Part of a small language model's weights: 2 heads of 96.
MLP neurons of a small language model. Each row is named by its layer, matrix (gate and up: input weights) and neuron, and shows model dimensions 64-159. Each number is 50 + 12 x the weight over its row's rms, rounded and kept within 0 to 99. A neuron's up and down rows have the sign that makes its largest values positive.
A block is one neuron, or neurons of one layer that tend to fire together. Before each block is what it responds to, as a language model described it from the Wikipedia text at the highest values.

Responds to: Word-initial name fragments
L2.gate0:44 55 40 44 46 50 47 54 42 05 47 37 62 58 62 52 48 63 38 42 49 73 76 51 61 70 52 45 36 65 71 45 35 38 46 54 63 34 47 41 55 38 45 25 64 51 30 47 52 42 46 41 63 68 41 44 44 59 37 48 64 55 61 59 37 36 50 85 56 12 37 49 30 62 57 56 52 64 55 70 57 41 73 62 64 57 61 23 54 58 51 53 60 43 44 63
L2.up0:45 49 44 44 53 50 54 68 38 16 45 34 67 42 56 47 45 52 42 25 51 61 76 63 64 70 67 33 33 65 55 48 40 58 51 40 63 42 37 46 55 52 46 43 61 49 30 30 48 41 29 44 58 67 38 43 49 49 33 54 58 53 64 49 17 50 53 74 45 26 50 35 14 56 41 46 64 58 50 70 53 45 58 61 52 63 50 40 50 59 41 54 59 47 33 64
L2.gate60:27 60 67 41 48 44 54 63 57 51 36 38 49 59 27 46 51 55 55 50 37 53 54 57 20 58 52 34 57 52 28 38 72 51 53 42 58 42 30 62 51 48 68 32 42 48 57 47 65 32 62 45 46 64 36 57 39 70 55 49 59 86 50 42 32 73 41 50 45 47 55 59 46 37 63 55 43 57 50 53 49 29 42 44 42 59 39 27 55 66 47 54 67 21 52 28
L2.up60:43 78 54 46 48 39 65 50 72 54 28 62 53 29 53 49 53 35 60 56 37 40 61 64 45 77 58 55 48 45 34 63 51 47 50 41 52 39 25 63 69 45 46 53 56 48 66 28 58 69 56 39 60 52 43 56 31 61 45 51 66 63 56 64 41 39 66 60 58 56 55 45 62 43 58 57 64 58 46 41 28 27 43 42 47 61 41 55 63 58 50 38 58 30 47 44
L2.gate74:58 76 55 55 43 47 58 65 47 54 28 55 64 63 49 47 43 46 58 62 58 51 42 47 72 56 49 34 51 45 37 55 66 84 56 48 70 59 54 60 52 52 48 35 38 54 28 58 55 57 59 22 48 28 69 54 50 40 36 49 36 58 72 72 34 62 54 67 49 49 45 47 52 41 24 32 34 41 48 54 38 66 49 58 55 47 55 56 55 58 36 53 53 36 54 08
L2.up74:52 64 61 40 59 33 40 82 47 41 53 55 74 45 28 50 27 40 54 35 46 69 41 36 33 31 64 46 48 40 55 57 41 59 51 68 46 70 36 55 47 51 50 66 45 44 37 30 47 59 53 71 54 67 57 55 33 64 51 53 64 42 68 64 32 55 53 66 47 51 27 51 32 44 47 57 47 67 68 66 31 49 52 68 58 50 63 74 42 47 46 60 57 43 44 63
L2.gate91:37 43 52 37 48 49 47 42 47 37 47 44 38 53 51 81 68 37 36 51 53 55 44 46 37 74 43 52 50 74 76 67 46 58 57 37 66 46 60 31 59 30 69 54 53 66 46 53 52 56 43 60 43 60 53 51 10 35 49 57 58 52 51 43 48 31 57 50 50 43 57 23 33 51 54 47 43 22 62 51 45 55 37 44 59 47 43 49 52 52 54 30 49 47 50 49
L2.up91:56 42 52 41 62 42 62 62 61 39 61 38 59 40 40 57 39 52 78 32 34 64 34 61 34 64 54 55 52 45 59 67 51 40 74 44 71 61 39 36 45 68 39 38 31 62 53 31 43 41 66 50 47 47 38 68 44 50 42 65 63 26 44 55 25 34 46 35 32 54 50 56 30 75 52 46 57 48 76 38 30 55 48 37 48 41 34 41 56 52 43 62 55 44 40 65
L2.gate264:60 51 37 49 44 67 69 42 64 50 56 55 48 35 54 75 45 47 49 41 36 52 56 64 50 45 27 28 70 50 61 63 36 38 40 37 44 65 51 48 53 38 38 53 52 52 51 39 52 24 40 50 50 68 34 52 44 78 43 50 60 41 42 43 52 11 53 38 57 44 44 42 56 38 37 73 45 59 53 69 68 46 59 56 54 39 21 52 69 67 63 37 64 47 39 82
L2.up264:40 38 68 56 44 37 65 57 48 53 49 55 53 55 53 65 32 28 71 39 43 46 51 54 41 34 56 35 53 37 39 65 49 58 53 54 36 55 21 35 48 53 49 34 56 38 50 31 36 35 70 53 51 59 46 35 27 53 41 33 65 58 64 45 35 49 51 68 78 41 30 47 35 41 27 54 67 40 67 70 51 45 41 43 36 51 24 64 53 57 41 55 48 40 32 71
L2.gate274:45 37 80 42 67 59 44 58 32 50 53 36 61 42 25 71 37 23 41 43 68 69 34 72 63 51 51 61 52 65 36 48 54 64 20 51 67 35 31 42 60 37 21 69 72 40 58 56 51 54 56 44 34 61 52 45 48 65 39 33 55 60 46 56 33 41 46 54 49 46 43 70 62 44 51 77 41 58 53 54 54 65 58 58 52 48 58 60 45 50 45 55 52 68 58 30
L2.up274:57 36 68 43 60 43 39 64 48 64 57 61 52 51 45 54 46 54 44 56 56 49 51 46 60 57 45 21 25 41 37 59 55 57 62 48 46 58 22 31 45 58 49 46 68 35 57 65 54 64 49 40 56 54 44 53 32 61 37 37 75 57 86 52 26 47 58 42 70 58 23 47 59 43 44 58 65 58 57 60 20 37 47 61 53 30 50 49 48 52 27 56 49 38 33 61
L2.gate341:47 50 47 45 35 66 67 65 61 38 54 61 46 66 49 58 35 56 75 48 53 78 30 47 72 48 54 42 62 56 73 44 56 68 41 41 53 42 48 42 52 30 25 60 54 60 18 43 25 47 36 42 52 53 75 61 35 52 71 49 33 43 60 57 24 60 40 62 48 56 53 50 33 39 69 46 45 52 34 43 46 67 58 74 62 47 64 56 53 68 37 47 38 43 48 48
L2.up341:68 49 64 37 49 52 71 78 68 36 83 61 66 67 43 41 28 57 65 46 54 52 35 45 33 50 50 22 38 39 40 42 40 68 51 42 60 50 29 65 41 32 35 61 48 40 34 54 52 64 58 47 43 57 65 52 46 55 48 36 31 43 59 46 19 67 57 70 61 50 53 42 33 39 53 38 50 66 61 37 54 53 36 53 47 60 73 73 44 49 42 45 52 40 45 45
L2.gate429:41 55 58 71 64 51 58 42 60 37 30 29 39 52 41 65 41 37 72 55 66 64 39 60 47 33 46 33 44 34 48 28 70 50 47 50 28 64 54 41 53 50 59 46 47 35 48 50 49 34 27 61 30 33 55 60 48 41 45 66 43 53 43 33 30 52 36 59 54 69 64 41 53 40 43 73 48 60 60 59 86 56 59 52 47 55 66 37 51 29 63 26 46 42 57 52
L2.up429:62 80 39 46 40 47 61 30 48 38 40 56 51 56 39 58 38 62 55 52 49 48 40 55 47 46 64 60 62 41 55 37 42 43 59 57 30 54 28 42 37 54 63 43 40 45 26 36 59 49 40 60 28 43 34 75 51 62 46 64 56 40 51 42 30 53 71 52 31 48 32 52 44 61 52 67 37 68 67 50 51 72 51 52 23 54 40 54 63 41 53 47 68 35 49 46

Responds to: Infobox field labels
L11.gate46:54 54 47 32 31 56 71 49 44 36 72 49 64 39 41 46 62 73 52 53 48 48 52 68 64 60 63 51 42 42 55 63 66 42 56 63 47 45 48 90 43 50 51 53 55 64 59 52 23 54 74 50 63 54 45 57 54 66 47 61 47 51 58 41 34 60 46 33 64 49 43 62 43 56 26 64 45 47 45 55 65 72 49 40 41 38 48 63 43 64 44 56 46 51 55 62
L11.up46:41 53 53 39 60 42 63 45 40 54 48 53 53 45 23 30 38 56 50 38 41 60 51 31 40 60 51 39 42 28 51 46 52 41 54 65 30 67 40 12 50 33 55 62 55 48 52 38 42 67 51 52 21 52 61 41 57 52 45 60 40 51 42 57 46 44 47 47 58 28 49 40 42 35 32 41 50 26 34 70 71 41 68 67 37 62 50 65 67 36 71 70 29 66 50 57
L11.gate243:53 34 50 31 50 49 61 41 60 31 69 36 63 55 46 61 46 47 44 56 58 74 58 66 45 49 54 62 50 52 44 63 61 44 44 72 63 40 53 40 38 39 48 39 70 31 58 20 52 64 51 57 50 50 51 50 40 52 53 69 62 57 42 49 33 50 44 66 35 34 47 62 35 58 36 63 54 39 61 40 35 41 69 51 38 49 30 44 56 58 63 55 38 62 51 70
L11.up243:59 42 43 58 63 39 44 41 38 45 56 18 36 59 55 43 56 43 64 57 41 57 52 44 43 47 50 46 61 51 41 46 58 56 62 17 55 41 40 59 63 30 63 35 47 62 43 62 62 68 39 42 49 60 55 42 27 36 68 39 61 62 53 43 45 38 60 47 50 38 47 40 42 78 43 43 56 50 69 52 46 37 49 42 35 51 44 49 57 39 71 56 47 56 39 46

Responds to: Proper-name first pieces
L11.gate6:49 61 60 62 37 49 65 62 60 42 38 50 38 51 56 28 58 44 60 43 37 47 49 68 51 64 29 52 38 52 55 44 56 63 25 48 40 47 19 52 72 48 50 44 44 52 54 54 59 28 47 46 41 48 35 63 69 33 33 40 40 50 65 56 40 52 60 62 39 64 58 53 45 63 52 44 39 61 60 58 57 46 51 74 61 51 58 46 57 51 51 56 47 50 43 47
L11.up6:54 61 44 56 51 41 58 48 50 51 38 53 52 42 42 45 33 43 48 56 44 55 55 61 81 53 60 45 50 62 43 57 71 74 46 47 74 41 40 49 53 47 35 70 53 74 19 59 65 50 30 66 43 48 55 47 11 59 70 45 60 50 86 46 25 38 52 57 59 39 46 62 51 48 53 54 43 55 68 19 58 45 52 49 50 65 58 50 53 50 52 45 40 52 48 54
L11.gate93:57 52 46 60 62 33 53 47 72 54 45 39 42 34 57 70 53 60 49 53 58 50 55 47 47 45 44 47 54 72 64 50 69 73 46 57 61 49 30 27 59 35 44 37 59 71 39 62 57 57 74 38 38 36 39 58 60 43 48 68 38 73 55 50 58 48 33 50 42 57 52 45 48 68 31 57 30 57 59 45 61 52 31 69 48 74 49 47 63 40 41 46 50 48 50 19
L11.up93:61 65 70 43 35 55 56 65 48 44 36 66 43 55 53 46 41 39 57 38 61 44 41 67 68 67 57 50 56 46 44 58 32 55 58 45 47 37 25 50 48 59 43 66 50 58 50 25 39 42 36 52 70 39 46 52 24 45 57 37 30 35 61 58 43 38 54 62 46 25 26 56 51 53 48 67 48 59 51 51 60 56 51 81 50 45 53 35 47 61 51 43 60 34 51 72

Responds to: Infobox field labels
L3.gate100:55 43 38 56 45 55 39 49 51 58 57 62 54 53 60 35 49 54 41 50 34 57 62 60 43 33 44 64 60 56 41 61 52 45 39 42 45 48 55 49 18 25 69 29 55 60 21 49 46 37 32 63 49 50 42 41 60 27 56 51 60 40 48 55 52 56 47 33 33 34 38 53 47 75 54 73 61 40 45 55 17 57 68 75 77 46 56 38 59 48 58 48 31 48 53 66
L3.up100:86 57 49 63 30 74 46 53 46 51 45 61 65 59 49 48 62 52 50 38 55 36 45 47 41 58 40 40 48 48 41 64 57 59 43 58 53 58 31 40 41 32 56 46 35 52 51 46 51 58 28 50 60 30 64 39 37 41 62 56 51 60 78 46 43 51 38 58 35 51 54 41 43 51 50 37 67 34 48 57 48 63 76 53 69 39 51 59 40 53 45 55 51 23 45 72
L3.gate119:84 37 44 40 50 64 40 43 46 45 42 37 59 62 50 52 68 53 23 64 42 58 48 50 29 39 55 46 52 47 51 47 33 22 42 33 28 53 51 75 34 53 55 56 35 51 29 58 39 46 30 63 51 56 41 23 65 41 51 57 54 54 39 47 42 41 50 38 35 57 57 31 70 53 57 67 51 58 40 72 51 42 48 51 54 51 39 72 28 39 55 51 48 36 17 63
L3.up119:46 35 48 60 45 41 51 56 52 60 43 33 67 57 48 62 48 54 44 51 57 50 46 62 45 67 64 64 62 27 59 39 63 50 55 39 27 71 45 59 51 33 57 40 47 60 48 35 57 52 42 58 45 48 40 39 49 57 49 52 56 34 71 44 54 20 52 44 54 59 38 16 60 48 61 46 33 50 58 39 45 49 41 64 48 58 50 51 40 52 65 34 28 51 46 45
L3.gate185:64 41 60 41 45 50 26 61 47 37 35 51 66 43 49 37 63 58 60 46 36 48 61 50 48 53 40 39 51 65 61 48 37 59 30 58 56 52 62 38 55 45 33 42 51 52 39 51 76 65 66 55 61 66 61 38 47 45 64 43 70 37 52 51 43 43 42 36 67 42 46 69 61 62 46 62 40 27 47 37 53 53 47 36 56 22 47 49 19 68 42 48 38 47 76 56
L3.up185:48 28 62 52 55 35 70 45 42 34 23 42 38 36 56 58 54 51 46 43 57 44 69 50 40 35 59 55 61 54 56 33 60 56 38 43 61 61 59 39 70 65 38 52 42 54 57 36 27 58 18 58 29 42 57 55 66 41 40 65 45 53 41 50 54 51 44 62 54 40 67 54 29 37 49 29 53 53 43 67 48 68 50 43 44 55 49 41 46 64 78 33 27 47 47 34
L3.gate302:48 34 56 65 50 82 48 65 56 63 59 66 57 56 54 33 63 48 53 52 43 58 58 67 45 45 48 59 55 57 55 45 45 57 53 51 60 52 37 52 58 52 26 38 37 57 61 44 53 18 20 56 47 56 46 37 47 44 71 65 37 32 53 48 76 43 44 46 69 64 45 66 55 51 70 48 67 62 54 43 44 36 63 36 71 52 40 47 56 50 48 64 42 67 34 63
L3.up302:58 52 31 38 30 57 64 63 54 51 52 59 60 49 38 41 53 55 39 58 47 39 68 36 45 39 63 53 27 31 45 42 38 53 57 44 48 32 61 72 43 60 43 54 40 43 57 87 44 38 26 55 30 54 41 38 40 60 58 46 49 50 61 41 62 53 45 52 68 57 31 42 55 48 36 43 45 54 56 29 24 34 65 28 37 41 44 45 56 42 38 56 36 64 38 47

Responds to: Infobox labels, word-piece endings
L2.gate87:46 56 45 36 43 49 54 55 51 52 39 72 51 36 37 39 47 60 31 43 38 51 69 56 80 68 57 62 51 51 67 57 33 72 48 61 53 44 51 60 50 34 56 50 59 45 43 39 70 55 61 62 58 60 24 50 65 56 48 44 47 22 55 52 51 65 50 51 44 53 44 43 54 80 42 67 57 39 37 32 21 39 53 66 33 41 66 44 43 67 70 53 44 48 64 47
L2.up87:65 55 62 28 33 36 64 56 51 48 33 65 43 42 65 59 55 58 55 48 66 49 59 51 64 48 52 49 43 30 68 60 23 77 66 70 45 31 45 63 60 40 47 67 38 52 56 48 37 47 66 38 42 54 43 47 53 57 41 59 33 49 56 51 31 46 67 63 68 45 54 74 58 52 66 65 54 42 51 43 42 44 61 38 44 40 72 35 29 49 31 48 57 55 37 77
L2.gate120:53 55 34 37 39 85 51 53 43 53 36 51 47 47 45 51 57 50 30 41 32 61 54 62 55 56 36 44 65 49 44 48 40 37 52 37 57 28 57 62 22 30 55 55 43 45 46 53 48 39 43 54 57 47 40 29 61 57 64 80 51 75 42 45 51 60 44 38 48 56 59 36 37 67 77 34 31 47 40 81 49 43 32 54 46 61 22 45 38 75 60 81 16 58 56 58
L2.up120:60 35 46 50 35 59 54 59 67 64 42 27 43 50 47 33 42 57 54 45 63 41 63 58 62 38 59 50 31 30 60 57 38 61 34 33 41 42 56 53 38 58 52 39 40 66 74 51 57 64 43 49 53 55 48 43 39 29 37 39 60 61 46 53 53 69 36 58 43 43 58 34 57 69 47 55 75 47 29 39 61 56 53 38 74 36 53 52 55 55 45 43 23 50 49 58
L2.gate184:53 52 65 46 53 71 32 37 62 53 36 54 49 41 56 48 57 65 45 60 53 63 43 62 59 61 47 36 56 46 50 57 73 34 51 71 55 43 56 47 46 35 59 27 33 62 56 52 73 29 21 71 38 59 27 35 60 48 69 69 52 58 50 47 59 26 49 27 56 76 43 45 47 38 50 69 26 46 36 29 55 49 33 41 39 57 55 67 52 59 50 73 45 66 58 54
L2.up184:57 72 48 43 65 56 44 55 48 31 72 52 38 45 48 32 43 53 73 51 37 64 53 47 32 60 53 27 47 56 34 44 49 38 45 40 79 32 53 67 39 44 43 48 64 57 72 47 50 65 25 50 43 55 63 55 60 21 43 58 40 47 54 50 25 62 78 63 49 43 46 36 61 36 66 47 48 49 38 40 60 55 59 34 22 36 60 66 53 35 48 60 44 58 49 42
L2.gate223:41 43 42 22 26 57 71 59 53 46 43 63 24 42 46 61 57 63 53 43 51 45 58 41 57 61 55 60 42 44 65 63 47 56 49 35 38 54 54 33 37 54 57 55 53 65 34 70 30 55 43 52 51 37 51 46 65 57 60 68 51 63 56 51 16 68 25 61 46 42 63 51 41 34 41 49 50 51 45 42 45 54 51 44 48 48 38 65 49 81 52 46 64 62 65 37
L2.up223:46 50 49 38 47 43 57 59 58 51 44 35 65 47 43 43 59 69 59 57 44 74 49 41 49 56 61 56 41 65 34 59 51 71 42 50 39 60 55 40 42 54 35 58 48 47 57 33 26 54 43 72 61 40 65 46 37 38 59 64 51 44 64 61 30 52 35 68 31 58 54 72 42 27 48 51 51 53 48 24 47 65 57 44 40 56 62 68 68 62 72 58 49 83 32 39
L2.gate279:61 42 47 55 55 72 43 63 37 58 44 50 51 67 60 38 72 65 40 42 57 48 51 41 47 60 51 54 45 53 38 65 59 41 12 32 52 45 54 44 49 32 46 46 50 74 44 65 18 31 33 50 18 55 60 28 45 48 63 35 44 53 39 60 46 46 48 43 64 48 28 32 54 55 40 38 48 52 37 69 58 52 47 43 54 59 50 70 43 52 53 53 29 47 49 63
L2.up279:54 54 49 52 66 59 40 55 51 46 51 63 57 46 43 41 65 61 42 50 61 58 33 45 25 50 25 48 58 68 57 50 53 50 38 70 45 46 38 39 39 56 49 37 48 58 50 50 56 60 27 62 33 43 58 61 49 32 65 38 91 46 63 55 69 41 54 48 48 40 49 43 52 56 62 44 54 50 54 61 39 53 37 36 52 41 31 57 43 47 35 53 51 59 51 70
L2.gate291:61 26 38 56 55 65 24 56 67 63 25 39 47 50 57 52 53 49 46 53 55 59 33 40 73 57 56 71 38 49 46 74 38 59 68 49 52 49 57 59 55 54 37 41 45 75 33 52 44 56 47 57 43 69 43 53 46 61 46 48 43 57 57 52 42 52 56 45 59 66 18 48 54 15 34 49 24 35 53 49 44 43 42 47 72 39 57 48 43 53 48 49 43 35 41 38
L2.up291:51 54 38 52 49 50 47 54 61 41 29 32 65 31 58 48 43 50 34 53 70 38 35 73 36 61 53 53 42 69 54 78 33 62 55 50 63 19 42 48 48 43 38 34 51 58 47 31 63 55 63 60 57 43 46 57 38 59 27 66 35 51 51 57 22 52 58 32 63 43 27 47 50 24 40 82 42 62 52 55 54 71 52 51 64 41 50 44 46 59 38 57 71 62 32 61
L2.gate383:57 27 38 56 60 46 26 58 45 58 24 57 46 52 68 48 70 33 46 22 58 51 35 32 81 53 57 55 46 67 38 65 66 64 61 52 35 58 61 36 49 30 38 48 60 54 48 33 27 49 57 58 48 62 55 37 35 49 67 39 59 41 68 60 60 32 48 44 56 36 52 36 49 62 47 39 53 22 47 47 40 58 40 45 64 41 65 58 38 68 47 45 49 56 64 48
L2.up383:24 58 64 41 51 41 34 58 48 32 65 42 59 50 46 53 40 46 58 40 59 48 33 69 42 51 37 56 42 47 52 47 38 44 39 34 69 50 49 58 46 50 59 70 59 34 64 44 61 47 50 65 69 49 47 68 51 50 60 50 26 30 66 43 40 55 38 49 39 65 33 54 42 52 57 47 46 36 74 47 40 52 39 53 41 44 37 42 42 44 54 28 71 65 35 48
L2.gate451:53 34 39 51 44 49 39 28 60 37 65 55 51 61 44 31 41 69 25 44 45 54 58 30 42 53 47 60 63 33 61 62 53 58 44 49 50 48 66 40 55 47 43 68 48 41 46 48 44 48 40 39 28 57 38 48 58 59 50 79 37 50 21 32 38 33 46 42 53 44 45 53 44 40 56 62 50 53 59 51 41 31 66 30 43 56 37 63 56 51 41 46 46 47 46 59
L2.up451:49 42 46 57 52 56 60 34 63 38 49 59 52 42 43 50 36 65 48 56 28 57 52 38 44 60 61 39 49 44 61 52 53 60 61 60 36 49 40 48 57 71 35 64 38 52 60 33 53 50 45 46 20 42 41 41 55 75 50 49 51 50 51 41 31 67 55 45 59 38 58 54 33 28 61 62 41 66 65 72 41 27 47 21 35 60 43 44 34 46 35 42 51 52 31 60